config = dict(
    n_layer=10,
    d_model=704,
    n_head=11,
    n_kv_head=11,
    head_dim=64,
    d_mlp=2816,
    vocab_size=8192,
    activation='tanh_gelu',
    norm='layernorm',
    norm_place='pre',
    norm_eps=1e-06,
    positions='learned',
    qk_norm=False,
    attn_scale=0.125,
    bias='all',
    tie_embeddings=True,
    parallel_block=False,
    init='trunc',
    init_std_qkv=0.0275,
    init_std_o=0.00615,
    init_std_up=0.0275,
    init_std_down=0.00615,
    optimizer='adamw',
    lr=0.000467,
    beta1=0.9,
    beta2=0.95,
    weight_decay=0.46,
    lr_head=0.00513,
    grad_clip=2.0,
    warmup_steps=403,
    schedule='wsd',
    decay_fraction=0.338,
    decay_shape='linear',
    final_lr_fraction=0.0,
    batch_tokens=131072,
    seq_len=1024,
    doc_mask=True,
    train_tokens=900600000,
    steps=6872,
    dataset='wikipedia_en',
)
MLP neurons of a small language model. Each row is named by its layer, matrix (up: input weights; down: output weights) and neuron, and shows model dimensions 560-687. Each number is 500 + 40 x the weight over its row's rms, rounded and kept within 0 to 999. Numbers have three digits each.
After each neuron's rows, "fires on" lists the tokens most often at its 100 highest values on Wikipedia text that the model never trained on.

L6.up2603:506439465497503558489524572451504526467508528479481593503512480489492479528580506501529543493502548485520563424424497525459487518486448468529449464471504515530498406548486505542495521459535425370542498481504503518533496454392485486500493537507543453516511525593520496477469518463543511514464433546543504579490487537505450521459515462535432505467503572506531519537477481457577477504532
L6.down2603:507540485519526554544504487526515477529518534605424535599484473522479482544561513496478530436448502461463484535514506551465441531486463516520557395467482510440460521506448507558445454495446531447563538452435526425521500475499532492500537526527527390521572463490515486440491492420591562419517523482487486515530524614533534470503429527505556495474439518418552509508527403499488474525518
fires on: " As", " as", ",", "'", "As"

L6.up1456:514537529506478477471463480449477477528435493474460520445513564501527572515494514542497488518510571516569527520568503539482539480457518526511434487498461485592436500593406510522497554552548462402471531545538494497458497489505467507392569522473478553479472495523515413484518524542471392488455449492438484477529512543474500491510566478538482461475540491557518560494492458454478504485474
L6.down1456:510494559554564513540539475443532509450485547470489521479514518504432529482508499549412484466489537478458512472463502489447422556431499467499442585516501479417544467479536541472465426414561541508421483515528508576517534474458448487500541522556469410521504543505498564593461578485475499504545556535472413467494476492543446442378472539517517546548543506489484491500534483502461501495471
fires on: "|", "  ", " D", "D"

L6.up2483:496434463489551465550503520543498504430516504504552484474525522482482520474452489532536426424529533519495495456476514421475522505462518509455512513557489540481506446497503500533497443467467493421511480470524494558485473514452489538467528418521434546497529475489485458531432478519511403524562529515474571501512422512555545489459506468503468451506546538505535455484500539554476446533462
L6.down2483:363500482500432437513446477571515519484582497447536442482460452462522540555526489497506474470421485545454521466487498535473496536520542474426509539500505519472526527508491532486512532454521509538485440510518481541588519457509559466518438484507579541483469482477507447471451488506426505490504508411547534522534477544491507499471548503475480476456523470525366536506532541545507523502550
fires on: " \"", " (", "—", " “", " ["

L6.up2565:547584498514500570509495514555486503508460480479510523488515580497490476574432575441470455414469474534534481531500483447495549456516528534488491498524518518473482498566513503536543455494490461510600521452530529543455486563552519524463489579491429475471541525511469475520462491488457486468450489533477535563493461609521535531484557534519530457465464534457476484575500424497459452496496
L6.down2565:501423497505527467511543531481481528552455441473523506542516489503476524490562448468505450542502495482525480497557442574580488490529448517492463515507440550464507462483454560456463572501498516516402544559493537489548462428420454525511526499498504507581442465472456504520518547527522542552527505486517502468487508488490484458509501490492544542513516533519561513502507525483525416421478
fires on: " were", " are", " be", " as", " the"

L6.up694:564465538488566548546478546465433514483491474504517474487513489519510516543455470466443477551535551475488430449531593544442516487544501521442450507502452460504542447480517500562456503489605501498550578416481510466488564441511500487499518493515549450472513563548481507433490461442469503512435524476458496523546462426486503527536507532497487490548486480478462539483466475487499530525410
L6.down694:557486499539464476531556517538523485500467530464503441528436508497566525479504472503514442432421544466542507514483542464495514552485432522494511451460449494489525489465480485514492427475514552563503509510540496537532504481591551485480494504452436500527555495485521532519461461526471518499602477502508508445614489523525520502446549501545485522526520513477427519466418542511549469549523
fires on: "\n", "–", "\n\n", " \"", " by", " ("

L6.up2371:551520587484560531488484509494456539430520529444492550509533503456497533591358490470520447463453552459485477508533449539505547487436483508572483508492544469513542452525443515551527524489465461521469613514503503534565508517502563510435447475530501535537536501541484493545446479483493419524412504458511456518493526521520473416480491512543475492481540429445516550489508591501470488463547
L6.down2371:451511507553489418489539541491468436461500529625533476548518563549502486537523412576555540465492527567532512513532471492532522465505514469521403583529540471448557495522480463545455466482489582557481492488517500527473494521459483439526517454550500558478523514515543441483514532512565484544441468485520480515484546421460542482489481566534414560477547517453420518496539504411540449498473
fires on: " (", "S", "A", "P", "C"

L6.up2381:475493468515573472474481564542467509521537506523475532612601547478436449576474494523516554485531537515561529512556512462565483457494496521494534534595497575531561468529414477455488504492510450556532491542526530466504516473456539513539428537466568515534580534535535495465523485503493567543456509564517502487514509511531519518545464440502425451503466541468490497483556582511555465547466
L6.down2381:563541466488426458536539487493542506539537540516446520511484484472532545505492535438458451537521492464436474506426485515508519527526473493508454458422515473511496502495530481480576502549553510510495502434494505476452441394492518517585483528556505530476520445555518506532524496574474504490489454525478485453452560556504435476543516619530525495531503487508537542497454535497487498525510
fires on: "ti", ".", " the", " most", "si", " ."

L6.up907:506489489498550481564510451595511529512423545539473548523507509493480489490465445552528479479546512564512547539531509483453459435475498550467486478478484486508531520529503530475488507395548479491513571494481450466520464478469504499542496558530511481452443559566454459537549470573469579539578540553517497590551516491488483405482458486486539520545486463487510519451557478516487510525448
L6.down907:503464478512516477452492477487502425543440548446597538506476512482547477480446618506459479498477424443443532547483570475594468502560511530506506500504529500500528501529504520447555547451498465452523444525503522523501474486493512519515520529463508476509488461532506478456569516510496468470482524466543457435448517434493408499492520618495516464534516596448435563476505521556526594446484
fires on: " I", " We", " V", " Sw", " we", " a"

L6.up610:455487524563468465488515521553469527467546441533502552511463517451462451442497454628521451541555511529469493569498550531518507518510489462474492503454415454507450494482496524541527511463471413582557604553499509555486506513495518475517530512468484497488485546463485490506507408465509504503499456475504496547547497395539409482502461531552471456587524477522510568419522541477489398497432
L6.down610:457555477427478507447506585504558551498514465526486498484545494499526451528541523491481466524529478509554555491476502562539472500488473450441453551487441442399498532536509540528504480522507531520519544455506538474395522476516539455570495468544431434514520590441534430515438456523475530553483510519593495513588492516528556513469478515494535493535513527547506503534535448419478475541505
fires on: "/", "\"", "-", " and", ";", "."

L6.up496:450562517547534521507469531518462486589496504515531502432561468470450492517487517505527490573550507498556504477492538589464510469478527533470487537470441444493531414525564514481486479443520499494481495419474539478506552498502555553477432490401528543579546477471502540491467466429437528528453560509499563530549483512491475553508504523480531469526523416491508550477527513535514520532475
L6.down496:531589485441516497529465463460496616461490470486507465503480511497500466522543580495483458540484496464483494513493486487500431521510505544506564523447530566482586486589448537528462469565543479475492554527526501460502505528512440566468522442471541556535495418542493531476455432524494471482470549455411538473473471544560508477514496467471515481481500456548505465500537551438446438503452
fires on: "-", "–", " |", "io", " ("

L6.up602:479491495504450521557426481515474537439528443558497526541424525546468530523491536419496579521480491553498510481447488441491487466482614500561485421553478517465460529500526465559397471446531497516531537440504471480458472491472516448479451492466445459552552543507522540493502499470519543559520553453494477487513481456531466465526526484525500510527510528442473554450448556430496482449480
L6.down602:527473445506556483449505473494420416545474508499578466457509456520535457434498516541401501423506533406542568471458485463552515506498552502426529518467531491532402488510523482561542476479507540522467436503498523379482448523492480447442540502447501487610508488494485543488467603426520488484479472510517568481490529544462504477573503532548492511458507519520485552562536451477495519492457
fires on: " there", " |", " There", " with"

L6.up891:580592508488544520495513516477492452481482464402491515478534536496508524497522473507471502506543565492470433532405476494477523437532436497538471501535483522520437429467508634474450522538461557445469527431503487491473493514514528536515420542441477515556487472538457530455490532548500451521594506489435527543453481401484495539501465431507432513564512502524418554476471512518486489483451
L6.down891:388495517477479534468433567591481543514504434526512480474497504515528472554509512502539492589435474532421593558520487554462477514460535555441556448473507511546472544453481470560481527505573519541488407558540511448462573512542482427507531450481474500477496517481538472516490555496509575473489581538512576477543458506550480476528508521473513482424476493496522484497499550515487519485478
fires on: "=", "n", ")", "av", " (", "nd"

L6.up390:500544530532548522506474546609514495493540546511554439574491474418486496501489500515449544491520524495472479503545513533448518467434451504471555459530446485409434430508491454510468502526575443498571469490418504447501491485446502489510521536457516549540497516511405541444484541489474466486510528489517485566538558503507508430461495481515530474479532560447515550518476621525484462563487
L6.down390:519463478496486412494520416526459499470563499503510480505563457470469526525436498525538458523445529499553504463508554530486483531511510529572662505478546492490465536520497487541487472538461509447453426489503494481502581497465542481457532553509533441501481494529510531472530499504508515527526477476587516457526541499568462496522498482606458530471481467482502515467440517573498469475491
fires on: " (", "–", "l", "r", ":", "ss"

L6.up1225:507537541508514474489502469457481497425443477498408539488466551477536487530423449542475498501502446572528510545525518471481535475505496520524465534508477474461564489540524562603492466506453541478556515554491469472551538470465494554499409511532518439503479485496509476554492508512516543507510481438507490513545532421553489482484460413517440470515506477546483594533457448525464500503514
L6.down1225:624508508478507434485536597434480535510447497521553521499442475413539444530471480505526502495459499493463509528518471513497538548476563514497457438440521495538504539495530424434510495433458466479510365459513486549489484479518510587448513569522529480494522480559550478519526524462552498549535547481491554459539534503482579534418482451498507528492519511467470482556500467510531416491419
fires on: "–", " an", "|", " and"

L6.up2801:485520488458528489509497492470441573511565573455514454534505546481482458546476451544474564435531548556508554504529511479567532424455510530576463481455515455544559464476474482405457497500541528509576495542526520465510478428460495514545496572521528506489472516527484502439571511514548509550491506503543490523524563548434484560478436463541547480439541495502465549453500541545530504499501
L6.down2801:473512499513510525471501551489503465482546522473493529554455516542493501501465480448500534559471526566526493511536506525508485414463474443499482458432545472579519461531508480473515536500507497468511492510485476486480479506472486523484507518493559588480518498503476492476543490471491510492483514519460526516524561526555567522433468494516532505504548453503535543453540521489487508527421
fires on: ".", " |", " (", " No", "−"

L6.up1249:486487490545487588449540462558502440537480471510514471462474542561418531500544504546526511477490498529530483518460578536567562525508524502510524491509468485569512494480462547516461574527513523534553551589546512494402454491504536490446454483473460512533519470528521435543492481520529502576556553428479497474500555476498577403476495425488546385430476512453437457610438509488510500473523
L6.down1249:547468484511457562542506587494508467574486476433494411518508513481489517538497559476485539476517528452514444568540538485477475525502565545540458486465466596492446564552475473483465433446512497473437463413533534582480534502459494493546484566552489447426532486515464412501457607514546518483481501502597513536470509455419491526522465530499471503549554507537529519504445554509469553459524
fires on: ",", " and"

L6.up1117:538545482470464416513490547557540492535455492504563508456476466516546487459518442444503429460498451525488476521524426482456541502456494500500439492506517515498513474618565481499539488497504500529522461539558493562481511484476443515488530477479474631500539486514509436463487473482506466470504501436454568491526516461364528519506589501530437477555570519505492579580448546446403538530471
L6.down1117:531422466465485549493458545562553486564529486472617448510479457555522474433516465489485463438462565524489568555562408482498458583500467510554478572508439484507478501512452434546453517480464593508507532539527514529530516478477511482475528504494494482592535457457465484525460582519405543571515491464531545517515545459458409472512553544460500522471481489510468484485542460455472483566572
fires on: " |", ".", " and", ",", " where", " were"

L6.up896:442495501529504473578486462589522550452572470485478575488483556513498474479537534471495497457453509530450438480480545456473485495569511568455455487427446543413485500463479463433512499477555465456535583480450518551573479455442518431501501529520396505517426515509511434432473454416483480501487531548463457513456436487464466559558483527583467432504452524576506489551538520419461539523481
L6.down896:533489543456506558496442486431488484509472499392536472522467493532495482442523499521506452493541559502481467528512479510487564496456514385496515498542490487478499474538556479508470532524507491454454462468458529479461443532447488484509417501445551549494512488465453569529536529532427518485489535468503542488489456509490533496504494457517514448467490438436524491514525607567538507537501
fires on: " that", " as", ".", " to", " example", " for"

L6.up1280:468517448473505499569516587480558483549513484527474568492492557452495488470491551405443524486448498543518385514504552552493562507462493534444457508519473523452511456520485556507517480505491513515492488506432482483486491431470530457549515528440455504459455493568466412515520434477516473590482546512468549551516597446443497480489490377519446453489492500522449461551456495519472467468487
L6.down1280:506545520538487504517518503484493444542505458502511434523505490492549509458505531513487466474472493484494512498449549497486567515551490502518467519522556488486519488497498533551479504519423510470483470418487480484517478525515474525525473448571493513557489510495480441492558525475504505512553526507482491540458508532538538566478465520536486423474500463550540495505504561485513564443520
fires on: ")", " to", " from", "″", " per", " for"

L6.up250:540473529493452563557507505515524424514560481463533559477519465534491454468539448451448514429492463542470490461486529439462505518499484507509523451454441492554443471479541509408471549468557460499491504530478533558552545461502495536489502461469520546515490540511403526433565402468506431494549516425462542604535453422504476444485574512481604459516462520552545463534498545512509543502423
L6.down250:511434475457542503485518506517563436455540531545544506485461458507452533467428498456507606512513485442430530479498536468413537542537466525514470489474503516491518537495457464509483642531437462496469505453430505532472581524588479473545594482507470427558532574503545435473522545551434473499509496523480547552564514530482479530536453471512457554428536481515423483548508477563491521459548
fires on: ":", "19", "st", " (", "in"

L6.up1651:502537467503514477505454502594430490542533468528402472497470484476508473443415528569449522477532493532442456502475567457555518512454488445444503554595475429609516465512549553477500503507550534558560489518507508462437419483443476465472498426472457626555468500521508427511496464534512496556531540438463586469511449545477551408449447432513493510512562507477483473535431582481506519510496
L6.down1651:540581478518507518519498480509447488503556495521476490524408512475473500487410490426480531458514543469541515486499551464466519528474498525532445577491507571513467510477523568513468519558535461524551527365512476505488517524495481535502524448508536505490443493453514520459461426482500493445465505477470524523458524553499521479477491493450553532537518541443532525523453489515605410534576
fires on: ",", "a", "\""

L6.up471:506508504568491530488556561618473411513420455507450533501514539435523502522540511506545571442501496567447515484484550500494505455459513538564527491438486537485480435533551507525507541501398545509484498493492499580490526567482484564473487494497508499499440519504520547418465508482493471465459519448486527484566462511496512552518489507475480538489520507439554542606456505573536486548459
L6.down471:427477495489490426495502517536526534494529496466560466475522466535504568488467497512449588502527507529430524506541493445504542494457508483467518514511482555577399552455453493553495562477476532565596568525550514555545481511478543518545542531525528459487514546484512487442498478487459512554517486511535533494476453430471479518514577489505456530509540499524451513426516441516483479495446
fires on: ",", " and", " just", " ("

L6.up2301:473496419553507576549484486545525540578485549546489535535582544525470494522510498554475473510419546511544446509530541554498529495518471500503526461552488599494473482476435463497496516543541519522455476549410511575527511417517569492512535511492478513512546501503485421479526497521497495462525485532442423513483469483420486495472535552476546451495528546497479503498447544405443464506461
L6.down2301:517434424449494454504451477439519517557477561460537512544458456528536501534512536521492457556481487437518434516559531481482496488427498469493473511478547388579454625513434424503497538457506557503546458480485502453491522535548502585488464462494498520452522490446566518528513530550553491532452403507557537438496484472529535458531519501534457472564473516494498510544491568520522504469541
fires on: " |", "|", " the", "ed", " against", " to"

L6.up1911:528558501376467494457423578521538597562573454524453560484467497519463468506513504481514536538444558495498508553534502501501529461505492594497515444477531562480553547421427476526515535552594553508477465492467525581553517548498515514424501482542502451510510528494494499472479516467472525493438531574562478481497494460513489567471516478491412455471480485495508510534493474488531475465531
L6.down1911:553561495432443430471567421538515571482485489504489476472468480437486507477447543522526532551543477480453556477522433533590538469521498417505503524455456526502394541498510498532535500521496460513531493519460523460497469531471484475513449529488395518512523430528521480495492548534511479574451514467472481478448477480495479585553527548497535510506547484431472476490512529504522510548452
fires on: " the", "si", " known"

L6.up1848:491585511477549497481578475604550387483501530522487580492603486497530505565416522510493454507489547459499474554586484419455578547495549494459506463540537551555509503550512542494453489575503509536482509454403536514508436488522446518517516470509514577495476465527526534470501543529381478482498472516457547490463453429458452536487472515496451500495510486506486560527472541558431512522458
L6.down1848:460460465507526495499496458517520527502484463504449397462471494534459523433634466534490508521597416526513476434499527513520440552562478477492497507529491529477506449486531502529494506461490551497587496458518560472547556487561502567544582487546457501539546512446546493525515637483500495528507534476468503479385480523510437477534521476540599590495484464425536463506515429424556511425519
fires on: "s", "l", "n", ")"

L6.up1523:443560507512451485485497512613389502514465456461499526543540498475527506480500576526483533489470498528514478382520490451448486501517535486438561510540515456549529510544456552513514484602524526529529531533524492546465516483491505439529458496429488577506497579565536440441499480427392510586433529397485488509586478528472582485570554477524475497483536469521465540515494491457448500481609
L6.down1523:517469512557493443494503448517479468520513552501519521509536548447497437467500454466487506470531481431489526573500544473546460393460524516572486488508536593445441533486477486510491464420537446471483486487500496500489468449522489481553502485513441468450569509504572527425518463477491553538530457552504505550475480484541518403478524482467491495533522535383558432505521563554492472550488
fires on: ",", "\n"

L6.up1482:439565500520469454518527548582458559521529488438542534553521572563484554449535514512520502446481475503497398500504547554458545433555482486500481530526404502525405493456493444519434529498517459546441529564496506534458433470515554474535505454506429455504441477517449450437449473505454473525540486486504542479528519480421496517482526501505493507497504502529497500502501505523489522533455
L6.down1482:414481504458414472458476559471522520544522518541529513474498486500449523514454451543504488440453438491547516507462580464552477532510543565493507489483534562549483485532513451458490493574485529502446472501559537491469524437528533514518499480550450455541490542467510488459472438494474558548537528532529549473550500494460532430466496508462483490469508486487494411464485511510556506553517
fires on: ",", "."

L6.up81:550564533445501522552473570586521488458469514509431571450514480443477573492441514495497541494439475497524510440493517557560466518507548427557488449452462538500569506562490564474524466535516496478575547526504494487529568435510509421497489529502434427422515532479425466432519463492536488502484496487479459536541553481494537491521535511546483502445507460427596542494493529571510588514469
L6.down81:427552481464511527523535483495485559463441541503547488545470474539509580523525525470494490500545534467475500451519478443487509445521526559525539445468496557484453575468506478412451544575523509530526470576514535576452546500505470505483465486523545465516455486520491529481506472545490522453468493531498530520494469501417513560492527518529522492399558498467534539465456495586514519514562
fires on: " at", " to", "ly", " by", " over", " under"

L6.up1838:542606475486568483497481567504565523489535522461472511483437529428551488564507471482496464519485495486504547536580438515521499476476561555496513510504528432482554491515474503491470482475553403440521520539507483514507463531517503483506551511519482503517524479487492494581411554496533452529482516482461473417550531514496503472478449455481464429474439466456519442574514546498425462461522
L6.down1838:549517476450424471494577516487472553490545513553502572547518512485517495465483499508556534544500493579445568527437448498523525466491492537516541557573511435542509519481468517473494536468435456467417458487474508570471500454436498447499533511620496549456508505560466501630530565450401512442460494533485504480531482586507529455461416541485543435448565502432470498531479539518452504493480
fires on: " an", "–", "C", " and"

L6.up806:390471489525481454464442543479519556472506479512531500427465482516510449500534504494459570579544527492546446450539490482509544509558525532471511549559441543494545485571509474406387554552566514509498424497479457495443548533467487527419482469494535463535490504548448541530492519470512493489481537524504503536559538458505492518491552509569519501517486533512567515473483549526537494529511
L6.down806:504446432497543496519522451490495541508477511524529461443545421514551500572477524514506478450524500512517516517467456475526486522523508568498533543512493566499511511471497443522524460501522563443454467516491497548487576521426527532474480461498455413546527526522431425473507493464491523523501496456425533533502497517481528536459497468480572470497487509437468556498510521452538491465525
fires on: "-", ".", "0", " P", "1", " St"

L6.up2269:456470469470564481570495513432442553486574498455530491511471489495461485462498480540499587512539444502531453489520530495532534480455509570490453410537505461553418458555478545476454617525490512434500539569529505511523498490571525442521452495631528545619465573519552478545502449522409510464485455451557468482489458490546537493469501473553502477498427546473463482538482493455491529522460
L6.down2269:478487629496536530491446499457555537513411524529533460498520440551476494491455493485505401411497533451520545523509557466454545470539544505482513580487537521559442505503510549473508494501581557520470536603568508533507527455476543491555476506534455536484481486477529485529490474489501443480540513572525562488424566608443444480455446539454438537477504451523527568489564537420482440499477
fires on: " the", "–", " a", ".", " Royal"

L6.up1361:552467454474499528495357542522555475419528504465511513461516530464477462559461497510454472507500552518527517538510448525476501533399495528445495509472486515554440512502457484485428559548530488495444557434460477510587550465492529469502431469491539511554548531545504512527516501521469519525519464570516501540504452509428493510502543495486487512534538524500475486494511521440525577465491
L6.down1361:486439497632533473522549465419574504474520447463537503532493424492448503515510408511529467437446482452530445554480585458503503435496449511496525483442488551487446498455491498486494510517496510460442476553497519516497510557532511468471529492497446511533522504511490511557550435456541514561564483480526506418519560429612470507541364507525469513549467456470521537458539495496487436542442
fires on: ".", " a", " the", "'", "\n"

L6.up575:492548411477520600481434458497469451517518420528516434502495555446533485483562559476505493482488506514528502455539488538544555475533481471501471447461459446474542545490463590594481532501438451482535541535474472458544487465507534581473548514425555466470509561468507557453476502542504528450481502455512459471531496490503486514485611510491500501594437508474474426521483535433492468463519
L6.down575:477487563507531428595506534468515478516495479410528473427519503520476528529550522543495497517523514490484495482454440524421560483514507542488474496542477523566524520492394513462460587539545492507485537501484495447495518491519511481525419457515499368590539539539447479522511517479494577516547552475542479437517483480453467429447510501510478513484562557508533459446502489464513538534550
fires on: "\n", ",", " and", " (", ")"

L6.up2327:555503510500510488412491494456440537579543528493561508517457532498464477521495515456468493500529560548463507456514569523444569506464477479522430481458499524489498468519505476471393576465505555505496478537555480500595502433535505562487504554448392473525431436483402477529549508571470463511454437438416528460502541533459547526536552491525554486545521514515505484493469534541500398515436
L6.down2327:473577517486522454501444517510559496504577489521528535538470428445501486540434547494564516447473588512467512464506468525523539608469451546490580570461571512509500498535481400510502548456515501460496456449535488543483555485450500576528522446431501480520501539469517486495499504447534515547553509485409530500461412493501557486523460548484565564487481473448547473512512477517485426426479
fires on: ".", " where", " on"

L6.up566:484442432593503511526551576512491616450491557474523513545460471500512460485436522486481466479508459455499507480476453475501500467483442531550498500546491484477502463496494591500535565532511431461525453555492446513562562536481537490466518455481487473540489581514487521542486425568458522514512497498575570507528506485537524459511480457513527498441578543516545482437361447491498477501542
L6.down566:453560511471506510432558508515488478526501531509446475597438536512520543468430467516506463558458529490453498533593555485511513453531416501496524505513428493456529480474580484457475370477501432517557534511459480485527516547481564480522475456516503514482476454516526487525460494536477440455535528502510488499501481573546568520490545487530437506495495464414512495481427505486501480486437
fires on: " man", "d", " can", "n", " Min", "on"

L6.up36:520564450449623473464437464515510479562486551482442490454496439535395421522588427424526499535478455531450536486478526496565513514487479538636452503507481468536501484464507522461481534488560544421525576471531514475489571481517518484461563505457457502482441570466453510520503488539471486527554521450525474511449466473533514473511440347501490463539525506540435509504495563395466479482482
L6.down36:484445506519469583540467492503522551531480540542454457493490538473466485522454496515532411527554491502535550580532486500504537478615495431495401531496546504460504509431466522482483504543547490525504514471457525479449515544559462413464510512519488508573556427425476508492551459466490421511509502499560555500359514550489467548544534534402460534546502545511484520518551503532538534516506
fires on: " a", " the", ")", " this", " It", " This"

L6.up2120:542593470530533490511431518468487553487503450516488535552520480505506467477542449508510532485506558455503454529577540562533580543501494545505520496493537542529467521487532475525495496456540480528536475461528520573541515463440457483444368550515538590465518480560472531492402500515515453517447511532530502506463453504499570541500474478543496494510476451470504562464500472490498514516596
L6.down2120:458538507533457468429491511521459519486488448518504518457519539478512502544451488428563541440484548503452501517474443549443545529526486452503603430485486570527492549441521509502523492523388427472495510476496489499491540503522542450487473508492509535502406540449450542499549551468531482538512486467484547524529546496535472469548561559565471473499547520534472473587510469487495496479515
fires on: " the", " his", " her", "ed"

L6.up748:464581458470484525598454532473485477537583485535508512529457533447532505453429542450460514530546449491526501444437507606532442463509513507504529512485548502425496488534512480543466462477555504470524477538495484438463531521540430520568519491586518483472565627571490470509435528494527571500521539475464456495570541488541498455522444463535521442529509483427542486508523500497439504511483
L6.down748:502493635487427536509518501466513547486485543467506496509469496435476509480483531540468403522426540515473546518457488458525468515525513516503457477505491559515515496474490473535489523504439543514459507498469502525498423535555528486477495538464483523513496441474522520510546426468482521504450471482443463437449520469515474463492487478440456462529582529447477505578490534481540544483382
fires on: " and", "\n", " to", "\n\n", "–", "lo"

L6.up2385:548576492523520515473458525500476483593484497482489591497524454502407550560566499525503543452479497508496485536473468478554546455476526447586575525554515488514574478463519534509527513517495450459441528517551447485452479526539531417432515447534428514539556482465433479469530502545546476538513511486483552486558417539604524467480509454526527505519448556475519419480469482584457506471514
L6.down2385:548463531524556518508530482418447430450442462468484483464549466469541594492507440516577489537497544492580437486512513495534588499498562460508485442423528528558516447472466540525556550567437436537545555491478492528474468518480476507526416491457546542535447477456519510539516511470570485504433446461518471522462528504558452541483431467468514474554462563460540374508543590532492505552479
fires on: " was", " were", " remained", ":", " are"

L6.up1554:543473434486440443476500421449477497554481492527438519517462548461452561516543523441574462515467533418462419490542539522566541422541515509540434476494468541546550492532481516545502466576487497558469489487486518515527533502413453548485523510479506444485469521521432547478521454589529529488515514460493459482483483495550576538516559542453392477538476460543523489520502534528510539531468
L6.down1554:487485464508550497509523554521499470424545497520513510502482428522485457530490505583559573485562529492512501494423465488507576494541507530539492535498430509423486535560511482489511514562406507476552459481553506545461562516500509509460612458475470452460490529530503527505511492564496541541549529524501531625533495440506406463540436498518507397410485496533499491494481468459550494455511
fires on: "\n", "|", " would", ",", " games"

L6.up1650:565538469465563496539495593555446431469467527496471470541503504458499460552471505440423515484552412536527437464453497486532431449461547526389536495493395532503532476489536511496511483508491444557528554507522526528430486455486509508558511542454481503504502509456498512513493514443539551577442594495478565533490493549488470503507524494506501412478456474434572533452477621457487477535447
L6.down1650:487452459470418502493442533554542540477459510476468441572465543568498487482519547504473480493458490564529484455412556518488455466459550531452473542427526541533546483553520506459504532579542563529504513522485554525502472481516464441441476557558469509456499416490479494541513442472465489419455555524520534536555537503510485523523583534444499461469484546536477441490563535506451487442472
fires on: ".", " can", " to", "\"", " \"", " ("

L6.up758:531548465537492508542477546450485503492549562441533495508475505490476457503512520428517479511434529463560486514456492558560505501497564474492544478570503508506545447570457574516494543512531524415475475475454500461621542470461611562495419466501477532617477455524499538469462488538434470456537507507476467500512497467470542549492565515530493524483456524526580518491433555525478536455583
L6.down758:480439484466471563514529494467466437580476612489496574509526462501447500501516535464428577494429561465492537523492499487581485487468447473466548493487537435440519497504483420475559482490513469469487477534457545546494514555536386515486539465446461505466452469527488512521554510522572528504520465552491575484484519462438483572469482541491496551483496552468522458535522497471439471526555
fires on: " to", " |", "ti", "-", " ±", "{"

L6.up361:506477531505578519525491499512427515394512536455504564471485548432501548476477504610552561508517504508531551587542514494448437450464583450478464478548437525564431494536496522522468537513469489422592478476485515517457563514484458504468443470486462557567417521440521439496520462462457488499522442473462543456505489488499455499533545522565424444482456526545518528477520538489473470517541
L6.down361:530499506500476521561550513530493457503462504539494528472523513470474480450508475482490448370493530443513505489447477516471490429508475544486538513507431533445502468574518549497524518478571467503456475461485535536508518496474446465527504532503558480479484492441510497479449572475504568516492560468444529562507512521493552491454519515485499557452526516418563481498493464507483453547518
fires on: ",", " that", "—", " ("

L6.up576:558483482608520547495489454516485504515538453558529539442471450498481526474497475446523484520504516497482495486450523451524495491426545514468509459528512520517470484516589497516511538491468461490505494513482463516510498492457475553482573474530477524515504452573546494554493473485506493489540544447487467515482449465473580535490460461489503506445417470478457440500463509485535501503531
L6.down576:470528491471504494468484437439523454479477588554488456512505494496450564506455527507542597523566545475518506552519471539458504477527493552484496425447538466477482539426488490485417474528482465482493545423517547511509472571521519504505457500490512464486478465480514497500452470496471457514482494472474510523476480506487566502505472471465595527506460499516453490446485504591543519459513
fires on: " the", " each", "\"", "math", " its"

L6.up2404:491528457553535470535501483511488493521533527478530545624482534569471438512507515461408509550517560529616556464517538519520558442543529477454418434519455484436512475538481537577488554427492523521511500515554492446523531499541560517524474547477496490414415506487508512496538411501516522542440527513524448547540477489503475520530509453563485446485566550487498546480413504491494510537480
L6.down2404:400502478437471458461515480492544481550481525507560420462522500445510464512466475493514519467525453528458436513553561496511544505488619471489485434546436498512458487415477546479521449527540586600515528508486514548479431496478525426455503446485488479499466483601571518444452527552449502491559474496571510508541487558521473505509447499543512571466473499499503489552512517526502559520507
fires on: "d", "y", "n", "i"